Weights of a small GPT-style language model, trained from scratch on English Wikipedia.
Architecture: no biases in attention or MLP, tied embeddings.
MLP neurons of a small language model. Each row is named by its layer, matrix (gate and up: input weights; down: output weights) and neuron, and shows model dimensions 96-191. Each number is 500 + 40 x the weight over its row's rms, rounded and kept within 0 to 999. Numbers have three digits each. A neuron's up and down rows have the sign that makes its largest values positive.
Before each neuron's rows, "fires in" lists the words (lower case) most often at its 100 highest values on Wikipedia text that the model never trained on.

fires in: "were", "are", "be", "was", "being"
L3.gate465:469520471536538485485485486515547491491481557522489488552539499534523466511578484564494489580496463513532449477518503474536457529570418530395499530427516444547485492478442533424555585530423470566507486538465470549530478582470508503492469525502486476510442516516409461415530581515572469476
L3.up465:491580568493492532445518433512499498481535535495526567537485505512454480476542463591508534590543509501465503511569543528524442517562502460437466457478536504499533514581397567456474562451507471526509453514481536542507559502497545526488428485550489494485439488482511478504441461434509583435
L3.down465:474482493509481461486471456485538564524528537488472502423514450558492488563481518544478477483530561527454553513493463510465451537561532476425544484450558456499511509481475448446457514529492493447466510460546476540529518544534484467514532496532536473508523538531508487461537426502551569500

fires in: "in", "from", "death", "with", "by", "young"
L3.gate617:541561474528436487556511498514488549496489473505509536472475459552538504549505528575520392488504513520528493536486517537407463498503498413517509477513491511508415452536439537543499502442485513477520513512474470510489523479569437494515503515493512543579452525452568424540469510520473513550
L3.up617:464460549507536462468501470501487474511520483520496457442473561513453561565540531474471435475509513481549563531509490498500431580498465534480451467420528541457506489508427520510550434486486476510444499584473575561562461544484477457498513591470463479516416512511478489544509488460422499509
L3.down617:453462460519455479505556532509470443582529547424436462498538464503556539496465468512528522527510455558575578493473498446498542481472507577459487476606514459453552491454577551512540433527523548459483474482500458462479434567478611528491512493409472544427525446541517472553531444475529542486

fires in: "he", "she", "diana"
L4.gate122:505541515480525581525431405551443513495498516473566557541547496517468506472539433540534528559495557419482473529480546523508545509473454535525512549494474550506553562591417443472548461523505500525493509554460549572475531484475491548565431522469468583499558445468508530511496466493440461479
L4.up122:540469502467481449506439432474529551524482518476517490497509422549507533425481462502465526564465515478439526545506391562486531528472484524498528621488518528485553542485492489522522507466525420461491524489467496506453453528427484480502437419414505561538479505516511539537521486455470441481
L4.down122:415525490532560474495486540488568455397477445529579503563493473448486501517524514566465495518525561479560473489432550500466417509494485426528513504511454517438487443471532485564502560507503507465523447475541485513539510462473485498549520531513486459474473515480426520498495493470576410524

fires in: "as", "career"
L3.gate228:451444520509492507548484552463493476448518499399556539518510488462476448497516485497486519429521497489473493525532497628501501515474466565481464534556499521473519398532492432552476489605516450526563519461508525493522514514459497539465503504496504517483529500502501572503480470468462463465
L3.up228:427521473536507443600517480530533509502468441579508506422524472520523449521517514551448444527504535508509473502527470498553493498511526510503556437450498516434466487515541478527516498466440447510535510485520528473523528507474492511458491535472472553512475499465560497530483392489529504495
L3.down228:495464494465534547532450571512470412429513510517524507457511502496563418493471498468483482515491519488471465547522516526426498478500457482548445505529510514473511488452471468568480511555490536459523495479509520483558505607489515500509526488452418464519430459517455491629549472550487566464

fires in: "to", "march"
L2.gate443:524480449546549454508487520453486532493512474424544563529453557464508503503511598458560542566441466542508531554501475433508529469507442501491436387570468509554530440482478523506485477447486579475461520523484466543410521526584567494549534466533573515533433483522511515540460549535514481447
L2.up443:550416432517475478518475531441470486453487481504460524521441531488482459563495582488505487509488451466472446444517506527497549498449507509491452419455557498432565477470497567476431529496494569509439492497438502468471475480548507510513533492593502487527510499570513548497463474506520488473
L2.down443:499545530515551491495506545492541430469526438482489513547467482467504498515502478469514450583549520503431523533529498511458494540504508566557523502502554460541503485550517486518447502507442564518498462476505540546479490501529455475511499476516551493418521542576556566460467505450509511481

fires in: "him", "she", "them", "it", "he", "there"
L4.gate761:471483487484524518562529422514484564517492540499504511442500479546554456534511458565535522480537521516497542554521491565527523508515507442477481480519431491522492507498410563490470515491449571541474435489490508510482425509499465482552480449527504525512535461429495506511463512483501520489
L4.up761:558456531494500497480484453562433536520465549596508518507599439528485536471560467466561478494485532480566453495499415514489534503467548431556463514518486460503488534454421496524474485517423508548451464487432455454530578539488557496511523456492488443555465495466537495525505467484537498535
L4.down761:470463586407566466510586480509501531459464475466523485459494538513502557530480485464517505522519486455536502433519489559505469442505446396514518470497499497472548570483508526549544500589482477467515430445517474510513466520423517510446506506522512494529466517432489505507516515539484464539

fires in: "career", "life", "history", "and", "biography"
L3.gate740:498517484493475563514556460554417492482488483503448553584424532428490527529553512459520508477570530465476528489509554492449463506534526510444537489539493536515570442471415565499492446528476568538524492578563458558547469547466504480606457507539458467410505576549481455607471474535553512531
L3.up740:448500514497542531590430484587470491474467484480487523437408475497480510485523451507476533518520558472461549486425534503486439438559498486547476524535500572471465541446481495405465484544520504362480470520538545533527442479515484513423492527517517469512494485507519608510477503481474484522
L3.down740:509565504462503540595466497555473480542545523480489516494495494523506538545587475508530490483561478444534492478543505487502484476476460490548467433470506529529513488525502493488426463554515470394511480513535435440561482503512514553483533530507558575585520541457462510457494546487476490484

fires in: "with", "including", "to", "in", "included"
L4.gate162:540514436441504516503530487498504517545524455542504564423545491505524493423468484472515537489425474506489513484499500401428466500479457498570529408478568491584504462466478545551501438491471481469506511442474458511508509473464527543492450445462497571602509480420466402545408490432520515446
L4.up162:488535445526474505524484437552404527565394518530467569446574565431511541486508583485518413538426502493485502471501505494459453555566508518563561523513450515545589573467482456529455479510539535528476446531473440503543431553435493516476497539465514472487523459509535533491495505551402470477
L4.down162:515528441528530533497490527531444452576572520584499545563519478526481472552458450559558470579480476529480563536504469485496502511501475517532514500498468488491447442479433506492523516431460479483519521480485416593561539474480508452524438491375456489504489531509494474525487429490558502441

fires in: "to", "longer"
L2.gate590:438477418526532457532406498486438487442463431532455558512493483509531415505546520474514533572530501486551598513454504462503435489442484480509413531510556431513544486516450544461483548506466501527459452467486515507494468376456474469469527548493533501463497474551369554503519514465484503471
L2.up590:492499461534529430560487509470448499463487465582447478438484504503485503532526529497499484514574548508455568524540576463455497491461492493504505467536541466488508475579515497564494511458578452544464518461417542501469489465498512535477551516537505535461485512543512500447563491522507404426
L2.down590:528503467518550465503503566546471499513460487490513495532552510509525507503460461486521441589472553546473538509524496537463459427551519475469531480445499494504572486527497467604461494512474505532520412560475507466433439533493510489546507572540484475531549503559478532497461483553518433437

fires in: "there", "population", "singles", "demographics", "inhibition", "zone"
L3.gate35:517553505450479501573593470591501484476555582565561523441513456471462532519511480526507543459491453504506509495596509485483463480491501460505558500465465427515521441541468518553472567476525478380516518473466506420506524471535424544498498485490469503482481451489502435513496453550555513454
L3.up35:493479521535507505448497580468538476495446541480489539498554448514510528499513439521525557559484445425479478479493484525470446442525542559516468485551465490540539481503525528596447448555546490505487562530519579450388503451443513444569498517531528482536514454499457428517528456501517505504
L3.down35:532524557507503554512409514549458501517547546588521468480548496462524561512524428457500522550448495455515539516433506531520523490530504528568536475425488478525563506574462534587494476460489448433499531418430493504429521446497537484543484500487475467513521451543403453556463527483486443512

fires in: "there", "time", "him", "score", "her", "together"
L4.gate78:516495543467486448482547544510480463498472521494463545501555527473500404512537462487571531521521488526477439396496421637556473551506545505488502486502480443519472464518474532577529495488426580532543464524458496484510466448429479460499474537511559503487536451458516442537466503496572480454
L4.up78:425451542428512603520492525456457520449529481509487542444515538506519494483493406475537491462537477449439473470527470557477508513497505452503512468532492538551439485459436507534514523460565563423528527504442472535468490470413479571527531474548484466542530484515575419424535438472516494494
L4.down78:480518603498460541566570490513534485496453527529538513526503500560505480460507464540536571471526473521528545464471464461517442466460502479536506498485539480528463498507525493552523450488489532563470491422474561445581543503580493471453547477530530464578550506536465388465563479548489454445

fires in: "to", "or", "is", "not", "are", "and"
L4.gate472:449491508569526486455506450498479505478494531542491494459509491518462484483570465486532541470500513528438484497457538461462453520595462454461524530475533487496429468526413513492500567500514483563493475597463475501507538474573489502466462484546431580423541520463568536496546469517570514485
L4.up472:455422496610524431493456557482416489511472578484459467473495488525457536472462449512474433516496518447499491474442464444511524476534463532464574506470502495493511529557538505453522478422474447542439492493528523541484477503518582526516484539501522554483519520487448543462443501574575539523
L4.down472:507543455501527551517516485501441517501493453560484503475537465481505545526536469456483471588492483515471550502570562434404489512512444444478513445499476505613498488520481566511490499534438425459520534496478484534488535535531464523511521478548479522497469534571534548538442520471445463464

fires in: "and", "it", "he", "with", "to"
L2.gate547:526498562527430485490510416516497522442483485521562466616491478473503512429474519494484457567548459529503467451484476548461475536422524456489436491502399483525476523476545534462534504497465532537493469518516533465480473503479523422607464512482440476550512540530536484523556409496585492403
L2.up547:526463466501479384472524458459529514511501433517485492552494445475486482510490455501463509518556473543493434497449486543507550469443496537557431470503521413490454464489540454509488452546509479495528490482541521504455504484530559498434540509513491513517568556502526471493425503522493536524
L2.down547:492459460506573435546508523465522506462517502457516570526468472560487468409471538504545444571470552536487544486578431543482481490519510528551517538519533556475515472474505486512426449493503418466484543497474548521526496521535463463508453521464483512529495564444540508474569436405487460527

fires in: "was", "is", "of", "as", "were"
L2.gate62:510542486446526494445459537574495545538477440516576534456570512495481453487514481481499503567490469517440561570426477501427407490465448581474534545508534493506532507446562493485528501568453506492494546493433484452471524502447582507511513444537480496508464501412535377469489553521446477541
L2.up62:501490465456442433506494545560546582455478514550452468496504494479563477422544569476561571538539443485472478478496508552497438510452493473510546508451516508485489466447545486506559531446432540595386478512503441495513550538484573511501504397462568529516463554470534433422522511486521548498
L2.down62:548482503508537540519456500573493546526479510445497437453500485537450551382477490492445517481492457510466566544464497488515444530541481422517512486590541500485461495433469565512530511481549524518464519496522569510501503546488502514498525503520474563483584501470512549469519501487544562508

fires in: "be", "been", "season", "when", "became", "can"
L3.gate23:441439574523495547463560505492514514499521550569498503500497498491535510533495516499482532438508510537394519526544442579574511515578480504475553494474485530567458515461409500449488593436484539552476530438427540504572482536564508420515457402517456462477490506444463512504563438513521560427
L3.up23:500571468532603567487514506481442490504505463506478524474497567434511481542517541423544479540507472489483546515504510564485359451554520483475469509486483504524508503478495502524478469488493453480470492533501390497530506545517478527541538474500444526502554518508471569522443409485553581432
L3.down23:471521524516514480525582508535515592484559519554577493410490473560491458566544477530492470485518476480535486555436436468477451526522506484519457515438571523498505453516447477479440491435416484496571440516489504477469584584450465522491531400524484523513494524489494460529503555482490446484

fires in: "to", "we", "t"
L6.gate638:488481418512460497476559535489444479516464509477451537528473517577554490578577513502449586522449546544470491494493528501466460469516475504539516447477537488604493451537504529440496576501491576560524469508426565475538502408427530490463454455520489569437460477497466526520550535456493492486
L6.up638:489543414542531514474606509517562487450463479594549555412442473543518470491534489518525513541524548517503490493499521432532488500527538528455482520531484450569463397563488542538445519530455524531536510542449497483388483488468565469532532516558440557459490522496482499511556534441469476469
L6.down638:561507499575526504519556557556435516535498468475485518453537442527506541515478499509568488501529572470487547508538499473444476494507572519482498456476504406494527499528505490492484474508460435495495399447540457541489535477489531465540486541547517459452461522563560538517506483523506462444

fires in: "was", "were", "is"
L4.gate189:484521417504521435477501504483503516490493503541535476582431537469489519472532537518513432489440471528458481511526542523531476521515541470520474501502474509417478424355454480415547565493501539475446541494450518520510588609484506569520437529483421446469516412475525496458490462473572523451
L4.up189:480459495595539472488571475524538495463549489480566528422502560545515581485555488514534471499556456481437571545568466469540450456478475425389528469479502502534490525487564504481516575554529485478479554517508508477474500500593517426532449442484484496512456521490536493470556449547543518514
L4.down189:473473564498430488484514553507527465509485544475570469505527559618476483543525483469510501493508436492514502497486446541551531486555529552544503494457509550508498553454511505420558488520516493569403495557484457531468476581550480475453532505516422485489490506495516545452458560539501461495

fires in: "was", "be", "as", "been", "being"
L4.gate50:512501533456455501456435508510477465534503521471564478490485548490490450474508476439591442513527543499470437547482500452524452503475422484461513531389550520566514567435495536438629544447479458498393522490467523499462559511494570479524503542579533447519444493538494457520480499488532526424
L4.up50:554478570529542557529532465498429515485504490484496526484508531577521523453508516550551585547529509476447450513526473529478508516488427483557508537429536489551498504510431590407567549456487435567461499469459445506466543539493574427516491450472491472553424478470483478489490460486483522428
L4.down50:462496497536560479490482452519521532500506479504549494444500499495519513505432439489533465539565520505502473517525415495528424509565496515476525547495580432499499487512511491469475499486490470530529533458548474472555522546538503486513444494497465437515503504480520455525479503538488588510

fires in: "is", "as", "athlete", "seat", "was", "affirmed"
L5.gate538:471474491476505466503556565459500480554566534514511485465502511524466429517560504516524493532496508429515473509515580595525494493514417503498489443503482568467467503496420480454519547442542527459526478490510441506530578458488468499537538474476475498553495519553530476536460543449508556514
L5.up538:495441465612507545492518556509499425564472445448467527487488542526473553470463489542486517442483537435486473548514511479524546480576456525443571582484563562490484503472498430498502480529453505439473548508470447484530492488462437440470529427404547548534497439507439433442520506468524499485
L5.down538:497418447424542477505558595489502502528563399557550457521454539523481469460524486548528475549599491491463529517487483525467481561517477525529427451494474526475445505521472481536502517466514522440529492480548474453505572593528395533476569478504359551489514480532516480522480525503510492451

fires in: "had", "have", "having", "has"
L5.gate454:570472550501476572569546582472518487484408516498505478517499532372502427437549490492508521544521513470384489504421462478549448527472399464508562541506525483604551474492498525452474611463472476510527538463446547485454480457510495545509535458522525505501550504508518517479537471480543445442
L5.up454:516468426577490447548529480485442540564466507499504491502552508463511478419546476571441485501554590473509501524483463428543476563521450454421534487474488490543424536498541456446553518438530489532500402542472548458484497436499513503462448534485456521476467500543475504503486489511526481474
L5.down454:453518486564462490545520457499486513569489548529603513519454534522486506519481476505485500482504512449520511513515437453459489488464437432508526542559560504493418532447490546445532454477552484445516478586561489507505516543529456488496416475575409520491590542553552498499448503513458465498

fires in: "from", "in", "of", "for", "with"
L4.gate65:541482482432445494527512609581562549433524513542489513504542520470458526558433575469562485528507447489578480485529501489504506532444475524567471507472510517545491483454499517527494508449512510430532459483477474525467543512441531561554494589457508514537486500489483439531521536463477560540
L4.up65:425466545487442495496527542480453480547444479495468486506474486443428460477529554467514506493523541500517485509575531496505457555549503469466515462414517500473484489511535493512435475499578417467550495449507558527539571478417451505529438538443502552410509427511449502530509509483493541484
L4.down65:464474514489431520531445433514560482546512511515498472472503467465486565560488427461503493516479515532465511456530476522544538541460477518529505486560512464472494508510537510460487498580484610529497508492470509505421491542567495434439532471483471454446498526496582455549431434562522497516

fires in: "was", "being", "is"
L11.gate601:509531531517553501532556439460478459485531543510507454468481547473499557487489559511533522577541560497455458492519477496502504505469517486466501409425455508532468491551503501500580515543479460547513475542439432492474524483438547507564442518482432525505524495519494438532488543493476495501
L11.up601:465499493532573477524502435496539490509523527498487512479524536458475513506545551505558453544629501526512381526499498494505417507512477429393461472433582551514509443522426473557515478535492452499472509524469498522515491537468543525514420476528441475489487530526457457529522488483463527525
L11.down601:522513490550522474480521495496450432492504474433471518565520496449465591468501593455485505451445515509458596521525528444454493444510520546436493464484571493489568489558518513538554500526515476541542518492497458512507547619499507516518396528522497429471490479495458534548535540568435528501

fires in: "is", "the", "as", "at"
L11.gate197:469478543615479484503464522551510500484538536531556525512486557570509438505493530458557471531471504503418536555540518442481480591497512475466498518555480415458479563490466495525482442462505508513495489568517421520536495434476512502504496470594528470486588504492498522471502527491536560463
L11.up197:530492497545472470490541600573431482540475614426485517485486509491565504440460528551512510449485454517472547552533466514464520512470451511564518467543484499489528461454468500514504532547454513572493502527489468487484570569440446534478498454552523479480541514470544495520525492496472446536
L11.down197:532500505543538538537430489470484549475567452495474469504509548510521509533524462470482495523537561515441462508566538436507470476459480459546527530454500519482483494519514573517503574463454519471498475505505546510469464491468557556483532519480518493487491437528501521483524483459490506424

fires in: "career", "history", "preceded", "biography", "event"
L2.gate343:418531538490490471478445502528547394527481462452472478505474475558525496540546409499514541487482494527550483497521487576425511524497501530500534452553487535479563432509538486493537480519473519470501571529556546475482455520448456498518498485560504536471514522441423538528508548498492409504
L2.up343:462524557507503456518456512581485479528485512528417443495461480484538533472521482586527494514499546456522504522488538507510513506548403563533468482524502562521488474518507458523483529491519494483495495484493478485493488452431521543511454534531477511488575505554482535563427432559511510492
L2.down343:496541437593456511508411463526549431487514536544426531520384430443523514536514487508523472484515423385489491452481453553497465539554436524575481524572485525466494491542517454536453562517446560455532482522475480503562492533521461491510487536490519496458500473487450523524527424503498446565

fires in: "to"
L2.gate27:516476489500505493510472500460523476492473459490470510488447481508473417483563410471480482481483554550485552518464501559490464510501531543453449455506514456484497515520452519528614450478432560510477453571424459491501510443496496536454559466452483469439482551516539509503559499451485460475
L2.up27:469500455512453450521512489541429467448469539497544469472472500483486452485477530441473523551511508481434520488581526486463528488523426477473449499551495466491476558472451545476396577529460529542498482498500542483460446474529501591552499522504501555462590518533510563472482569484504512517
L2.down27:551546520486541547455442526520463480439580479468460599480434523516476562462487434392463494490545502502464531576476512461442466523534483516477539549468515473471500526568445438446459550517412537536466410523496520492466500472552524472464439520512535497424556504571533546468532447457501507545

fires in: "was", "been", "later", "were", "also", "being"
L6.gate475:477515538534501509505440509499578565516456502470504563495502487473512468563509530577460519593559550531447476469448509527539470439568468469479566456480548507531529476449440587408539511462533470498499536511465553475421469561482508503449440472522486416484488420496459456531456496415476561498
L6.up475:444495542510490548539452481511514478526460457414566499487456433446474585562538501516430538524560536521443527537485524558561490451547482463502515489495510470467480514553425502490556496512494438467510502543507510547480511391470556529486486492514544451541446475534489462482503527494522486480
L6.down475:448492455557513520455466500501469512458520486503521583495463504511509502571570493538480493477505513559429458530499505524464473453502507539441602508498551496502539519389414464429517545541491480488543515431455470527467515534588486496525419479490456441509450537489543562500536523476567483530

fires in: "on", "in", "by", "when"
L7.gate588:463493399490493505537534504496469472447496544535417538468490497551490501540464532552583479562547399441557466509536429556479511583519502536521495477471539508545447520528465521535461459495494479510492534425521503406560452541465513503449478543483478492436516553514520435507495530481460539519
L7.up588:520569475458439502486512492462454498474518548513470554509498516521512579486500559528534546569426484529495495540548423518560550528503565447555458468509497489473489539474429577503534439588429523500465527523454569514485494526454442488442495503489484550557464541490501544519512560563476517563
L7.down588:535458501487535579511516521525487537488489497542512474489529493520494525516477468473552475467543484534455428489552499520481449490514517483549471475474571490526551565506454461478435466561508521428490489523524536502511479607518451566564523476529538453457539507461551519505431444539486553552

fires in: "life", "career", "early", "background", "personal"
L4.gate246:552507472510488542466534521541486454537568517614541467548481465496464518516499484457514527478539509451478522542531479521502460456476500491501567535463483428456426386482469481426519483517485510478569523536527473552513495496456536490465510440494592509506486486442413514564501516552478480483
L4.up246:434553474522481481493604525524504525589571516568477508436472467487499532443538518520438519493520533467477509553505541515578517519531541485453456515409518508480480477479547518500456480517512532476543463507471531520531484468519531460482522527437503446472626439474475522560421522471539427533
L4.down246:464515500445484528544571602486610512492521468524499562493474453485519531551570593593482588490478516532513470566517556501507502469429485436600504486529462514502528500495442446404517521538496478452572456488501555514567492512500478472525488481478522458515515427499462496533490508507446506510

fires in: "at", "on", "of", "off", "along", "gordon"
L5.gate391:539457511484507504532487544523488517471494542493471551481530549497482458534476501519465499555501499501565480440456429530485457519481427486537488548490527513552479477514460501512521411474507459488487578546405485460540520562468466472464498428520521504455513485443523499524455541400452582466
L5.up391:489492498390475474501530447530510513527496500468454501555540467510464451454514552568482460442485577448443563540550525526555500504527582455548424517497533482484481587488466457463496484540495503507472530562492487537473512501564443503487494502483501472520521461500468469449416475485490474427
L5.down391:497488547552529519511556487498483439547433536447572516545447534523455458461479557546536513449508560422594485439499568540433501518475502515487491447561466600466495496486516514505486445471496525586518553480431511489505482520473437506492514489534503502445483528503566566485523550404462490524

fires in: "of", "at", "graduated", "from"
L5.gate657:476512519448529559526502521538465494519553525490503495503437553519539519539489501446578557546465400469566510489510507500511504519509476488480466509482481410501454452519484418517580469505506515492493495447495534526523531485504537522452457555477498516499567485449493545507602498455488531524
L5.up657:509491530457492521498463509535490519534504474526532484496385535507548537483462546407581514518529516459506591496491510496497451588476551420447445439464470492458463463510515497452562497540488480548549466539530548517511536468470529499541541377447511493475481430513449428495431608540471485489
L5.down657:495492468540539474525536489557524494532511553512481521505459528429512581474505498497490544521563511468548532506511510523564498517447457513535463516545495541514429437469535433490525482491482557518464556500469470480431618504481531530545563510450443416478496556482448515508447447537450488429

fires in: "is", "utc", "was"
L7.gate9:498441530440458511541501532506464470481539517531549536508512444450422485462524488442419573518491483455510535493522463491525532421450523540515448583391503473497549435500521489463480589412423486529551524513484492480490533490502496514451481511507421459477529463509478435539443467442526490508
L7.up9:481430493528499565517517390457471466565523472490506506534497498577450480510494451570585478512514505480484507553506478517454507523497507389397499545441579509463455466520471462473449541481444514492521459570498537519526471522456425563541523499496521553481475480566549486449532535473464561481
L7.down9:495404572552485523516605523549558506485519517414528442423514539574496556506483492452481469430503471473478529572568443578543544461556501501431536553534539467503523467569506500534586533504515464422461488480450501474422500534478443503483539522474507470534507495518549496419464512462561497507

fires in: "was", "is", "became", "be", "become"
L4.gate127:519518494501507489527499530545465528506546504490505550433533543442445515471435521577533514537531518536478547467564481549499436514487431485437508516431478498551577499456476531455505540488526500518470534466471486455543539478453546511526456490555507488592551524488486488495486487536463541498
L4.up127:484529499491495486526462397585491563509493501496450507491521520491496485445499524510591554500553499535458570519468520501554439511472523542461443506506514475452574489518524504402526516493519485538456532440508441567543554528443568450459556474497486468543444503433474509459497465460498490440
L4.down127:469463461548574542477513492529525477513493494554529562517544442506492544456500459501502521475501524490489546521436447519524421512577451498438476538565614533477429474494510426498498537475435520503491492490581425490528520563501500475491486401478506494462505483454453563527520494472490557496

fires in: "there", "normal", "according", "population", "norbert"
L2.gate264:551468480507487575555513514482383499508480463425508603393460480542503534473586482507443532518518491530513609608491527459551490417432514472553429491481485509480494481495444487534453461504490526469493503424376497588512479487517491484479486482530482477503539503487495513525482513522524506492
L2.up264:480459499477478413514524468508546449458430571552502528528547506481445544482469425524583546544469468473471512413563460483515481529465516506563513489454424521466474526484513571558476505516522496437460535522486571424436480546447543603530497534446468448512571527521518468495503542581459474521
L2.down264:529551501446521476556494498555473463496448598561550474520578535470453465492554418525491545465505472480475520468507449506545465453463508479486499469469498517442468503499548547541480511477513462406437486438496456476463490480489485558489517470515453503482565549586547445464488515532485531529

fires in: "in", "who", "of", "after", "if", "for"
L3.gate532:483479476452513511535518521559557519486522491555504532521503528491490498481558490474591593531460514422482534536494512484523499520477515449522444458425557520507525467445511522533595518529567446524579469551428499554447547423482487518480473490564412632534446401469492492477535466469485455520
L3.up532:488505551472489542536495463424524514471493591577576521457517576596470552511455460482534516564512489513510506525544434530515510534509506400425473528469570483561437493550517575507494509514488504522469475514476561477486455436513458449513504454415510486454426446431413572494581515526516498499
L3.down532:521500505598533433511505447528510516539502525456503441437467567489481560547526502513475515496538462522496540462542513411452534481528474488509478501432486481578465513481473577492554484560560475604448507612498499535526497500475572481445469580487491535524427455543519529465477548493512542476

fires in: "by", "had", "as", "of", "in", "has"
L4.gate709:584492463492451561490505541491497541556468508537468503456453474437514544499520537536547429531517492584411555486484447412432504516493488534469505510541517520521491469488482579471538545451475459479492563499416478460525469507404454536538482508488454505506490545442512420592532598508542479500
L4.up709:476419536537433513558492520512564482513518497470484482460523458451587490434493474527536460492514508487540467471506463450456485542495491468513506475505487520542502505485431480479493531550501477554486545416506498500512466498505489466496504484572551493476485504542549492517444483460575519465
L4.down709:541483524511478552526522447561430492512472511479523507513545497586410493499516473503503458514576500572404526501530509469503479477456471404478513571566446545527463457496517519517483448538510486519512463428511516542472549574480558521489527447506488525467510463499517440555575534572482552433

fires in: "on"
L4.gate299:534497443498393483568533504536443488438485589534454528506477473536541480536460558540479523532481467482539493492433549536446513505508480466481576465562497483488456484553505527491553478507505458472572573540464484459457473504445524485514528448487434547500435449527559391497503535433458471527
L4.up299:526521426434565467501525489591520563487511488533468593498517489518423450580516514457514488513581417436519453476519530477541488502494486555514498446449508495477433573514458562437532486599465552477470568539511521533419463433434446520519512480516575480496439462435529590499489448491523571469
L4.down299:435453500505511528458512474528461482435477523532516581536508599471525564509446553538533515455484461545537560514510539504478461553509542489534482517543483500475491518534450532470495476510521453479446446480576512479526524510473502516491529508478440595437506436509579467479556519462528486476

fires in: "of", "from", "in", "into"
L6.gate723:442452494523517448499470550529546527518485456499522513533387457479483477524503484532535508613481471523502489490520481463494473531516519501599488518464516518556527507489457529492524438568493575512551416479499572539441459496493564519522506553489495495493463496522468448512483440445509539455
L6.up723:494452535489571507525546528515534495432491470478553528467488516549522482476463491514511451476586510538585484497480463473501503543493567500495424414403506447473523478490550469452528543514442430475462514525543498477477503432526424459535459461550457538574428478411522524547468571508498511509
L6.down723:542501597544528568542455457448473489429512527524497501483494452468522504501524561464551505511475547454479534427476571558511561477460459511524477503495424431491485463509471495498393492523487516553564462410506527512576499493542524489471502525556445539464578522512510531550541471478430439538

fires in: "it", "him", "he"
L5.gate423:529487498551458470485562461535472526478523549534505491515474497493451493482492503568526460484569432484416506466393442513472544518436555488481552454478438510446565462523515528504509470539488464550427438529491589535445521498440521482564437506432509509478576530498477498565469422471595520450
L5.up423:472533475509509470515500450510502521544521518430468479504540517580553503468495479526449463519498475413492493461431492476469490556499452522482541446510399505545557484569489535517566478509484522454432486506482461492465538501480470476516449505504476527517510561513562559584517467505498410446
L5.down423:490492528573499471483534486546482512519439492460499429566515476513556572481513463487502472476511504415554599461488460542409551423496547486547566490529466512481481541519437468510515482556533465490521469508517445543506533545501467393487431573543498522493559551507517451484506485422530411510

fires in: "was", "were"
L6.gate101:560492442555470467433535439493465481543508547519495566448563517544511452520544453563486512526531531405505449549546503476514421564521468466400576534498566440561531543528521458532456545460473524523550540450488503556479484548478531467464542477534501526568440464561489507479473510506506525515
L6.up101:454582472479421527482563468476529514532461477459531583564447499496556554490526540517492511511480501561453502502496572604565533526444533482507538539432509522487570483485455518491541549557517496493454500533490469444461491511466397605460465454493559539533488541476518533484514530585522445490
L6.down101:497518512486505490493522504445519499560483519499520513454545499564498508457386525559506471545564483494561454496495482549446470451540461480447481544532556492468512499469468524513547514530462511532550513480504461472483527554510560462566489471543537490510511474475532518557533526501476594547

fires in: "of", "by", "with", "to", "when"
L6.gate133:504506460458453498530500519535462505487457520528502574490581485514514542571530517486509410506493491482489470484513480488602501478530467430558503432546525493547458453430433481489517477406540467535441531448537606478512489512480469434502525461461425472495480539495535522549508452497512474444
L6.up133:526478475527397476450457483514495548516462498515437532548434503554460579554481459488570490521485518569479506511534494467490519505525555419518442501477534502462423523535511564508509469438437528516581394479484549436527456479506520439461448578476486511496501497491445526469507611451488532456
L6.down133:510508517469567524517516477530426507551520491523555477495515509519459476534478473550536538505532577454466452498418411507459442528552481517468512485511527485516483489448528480524516540573434512508508496465549464511445538498476473500538551499480457517415511559490486505500537509521514594503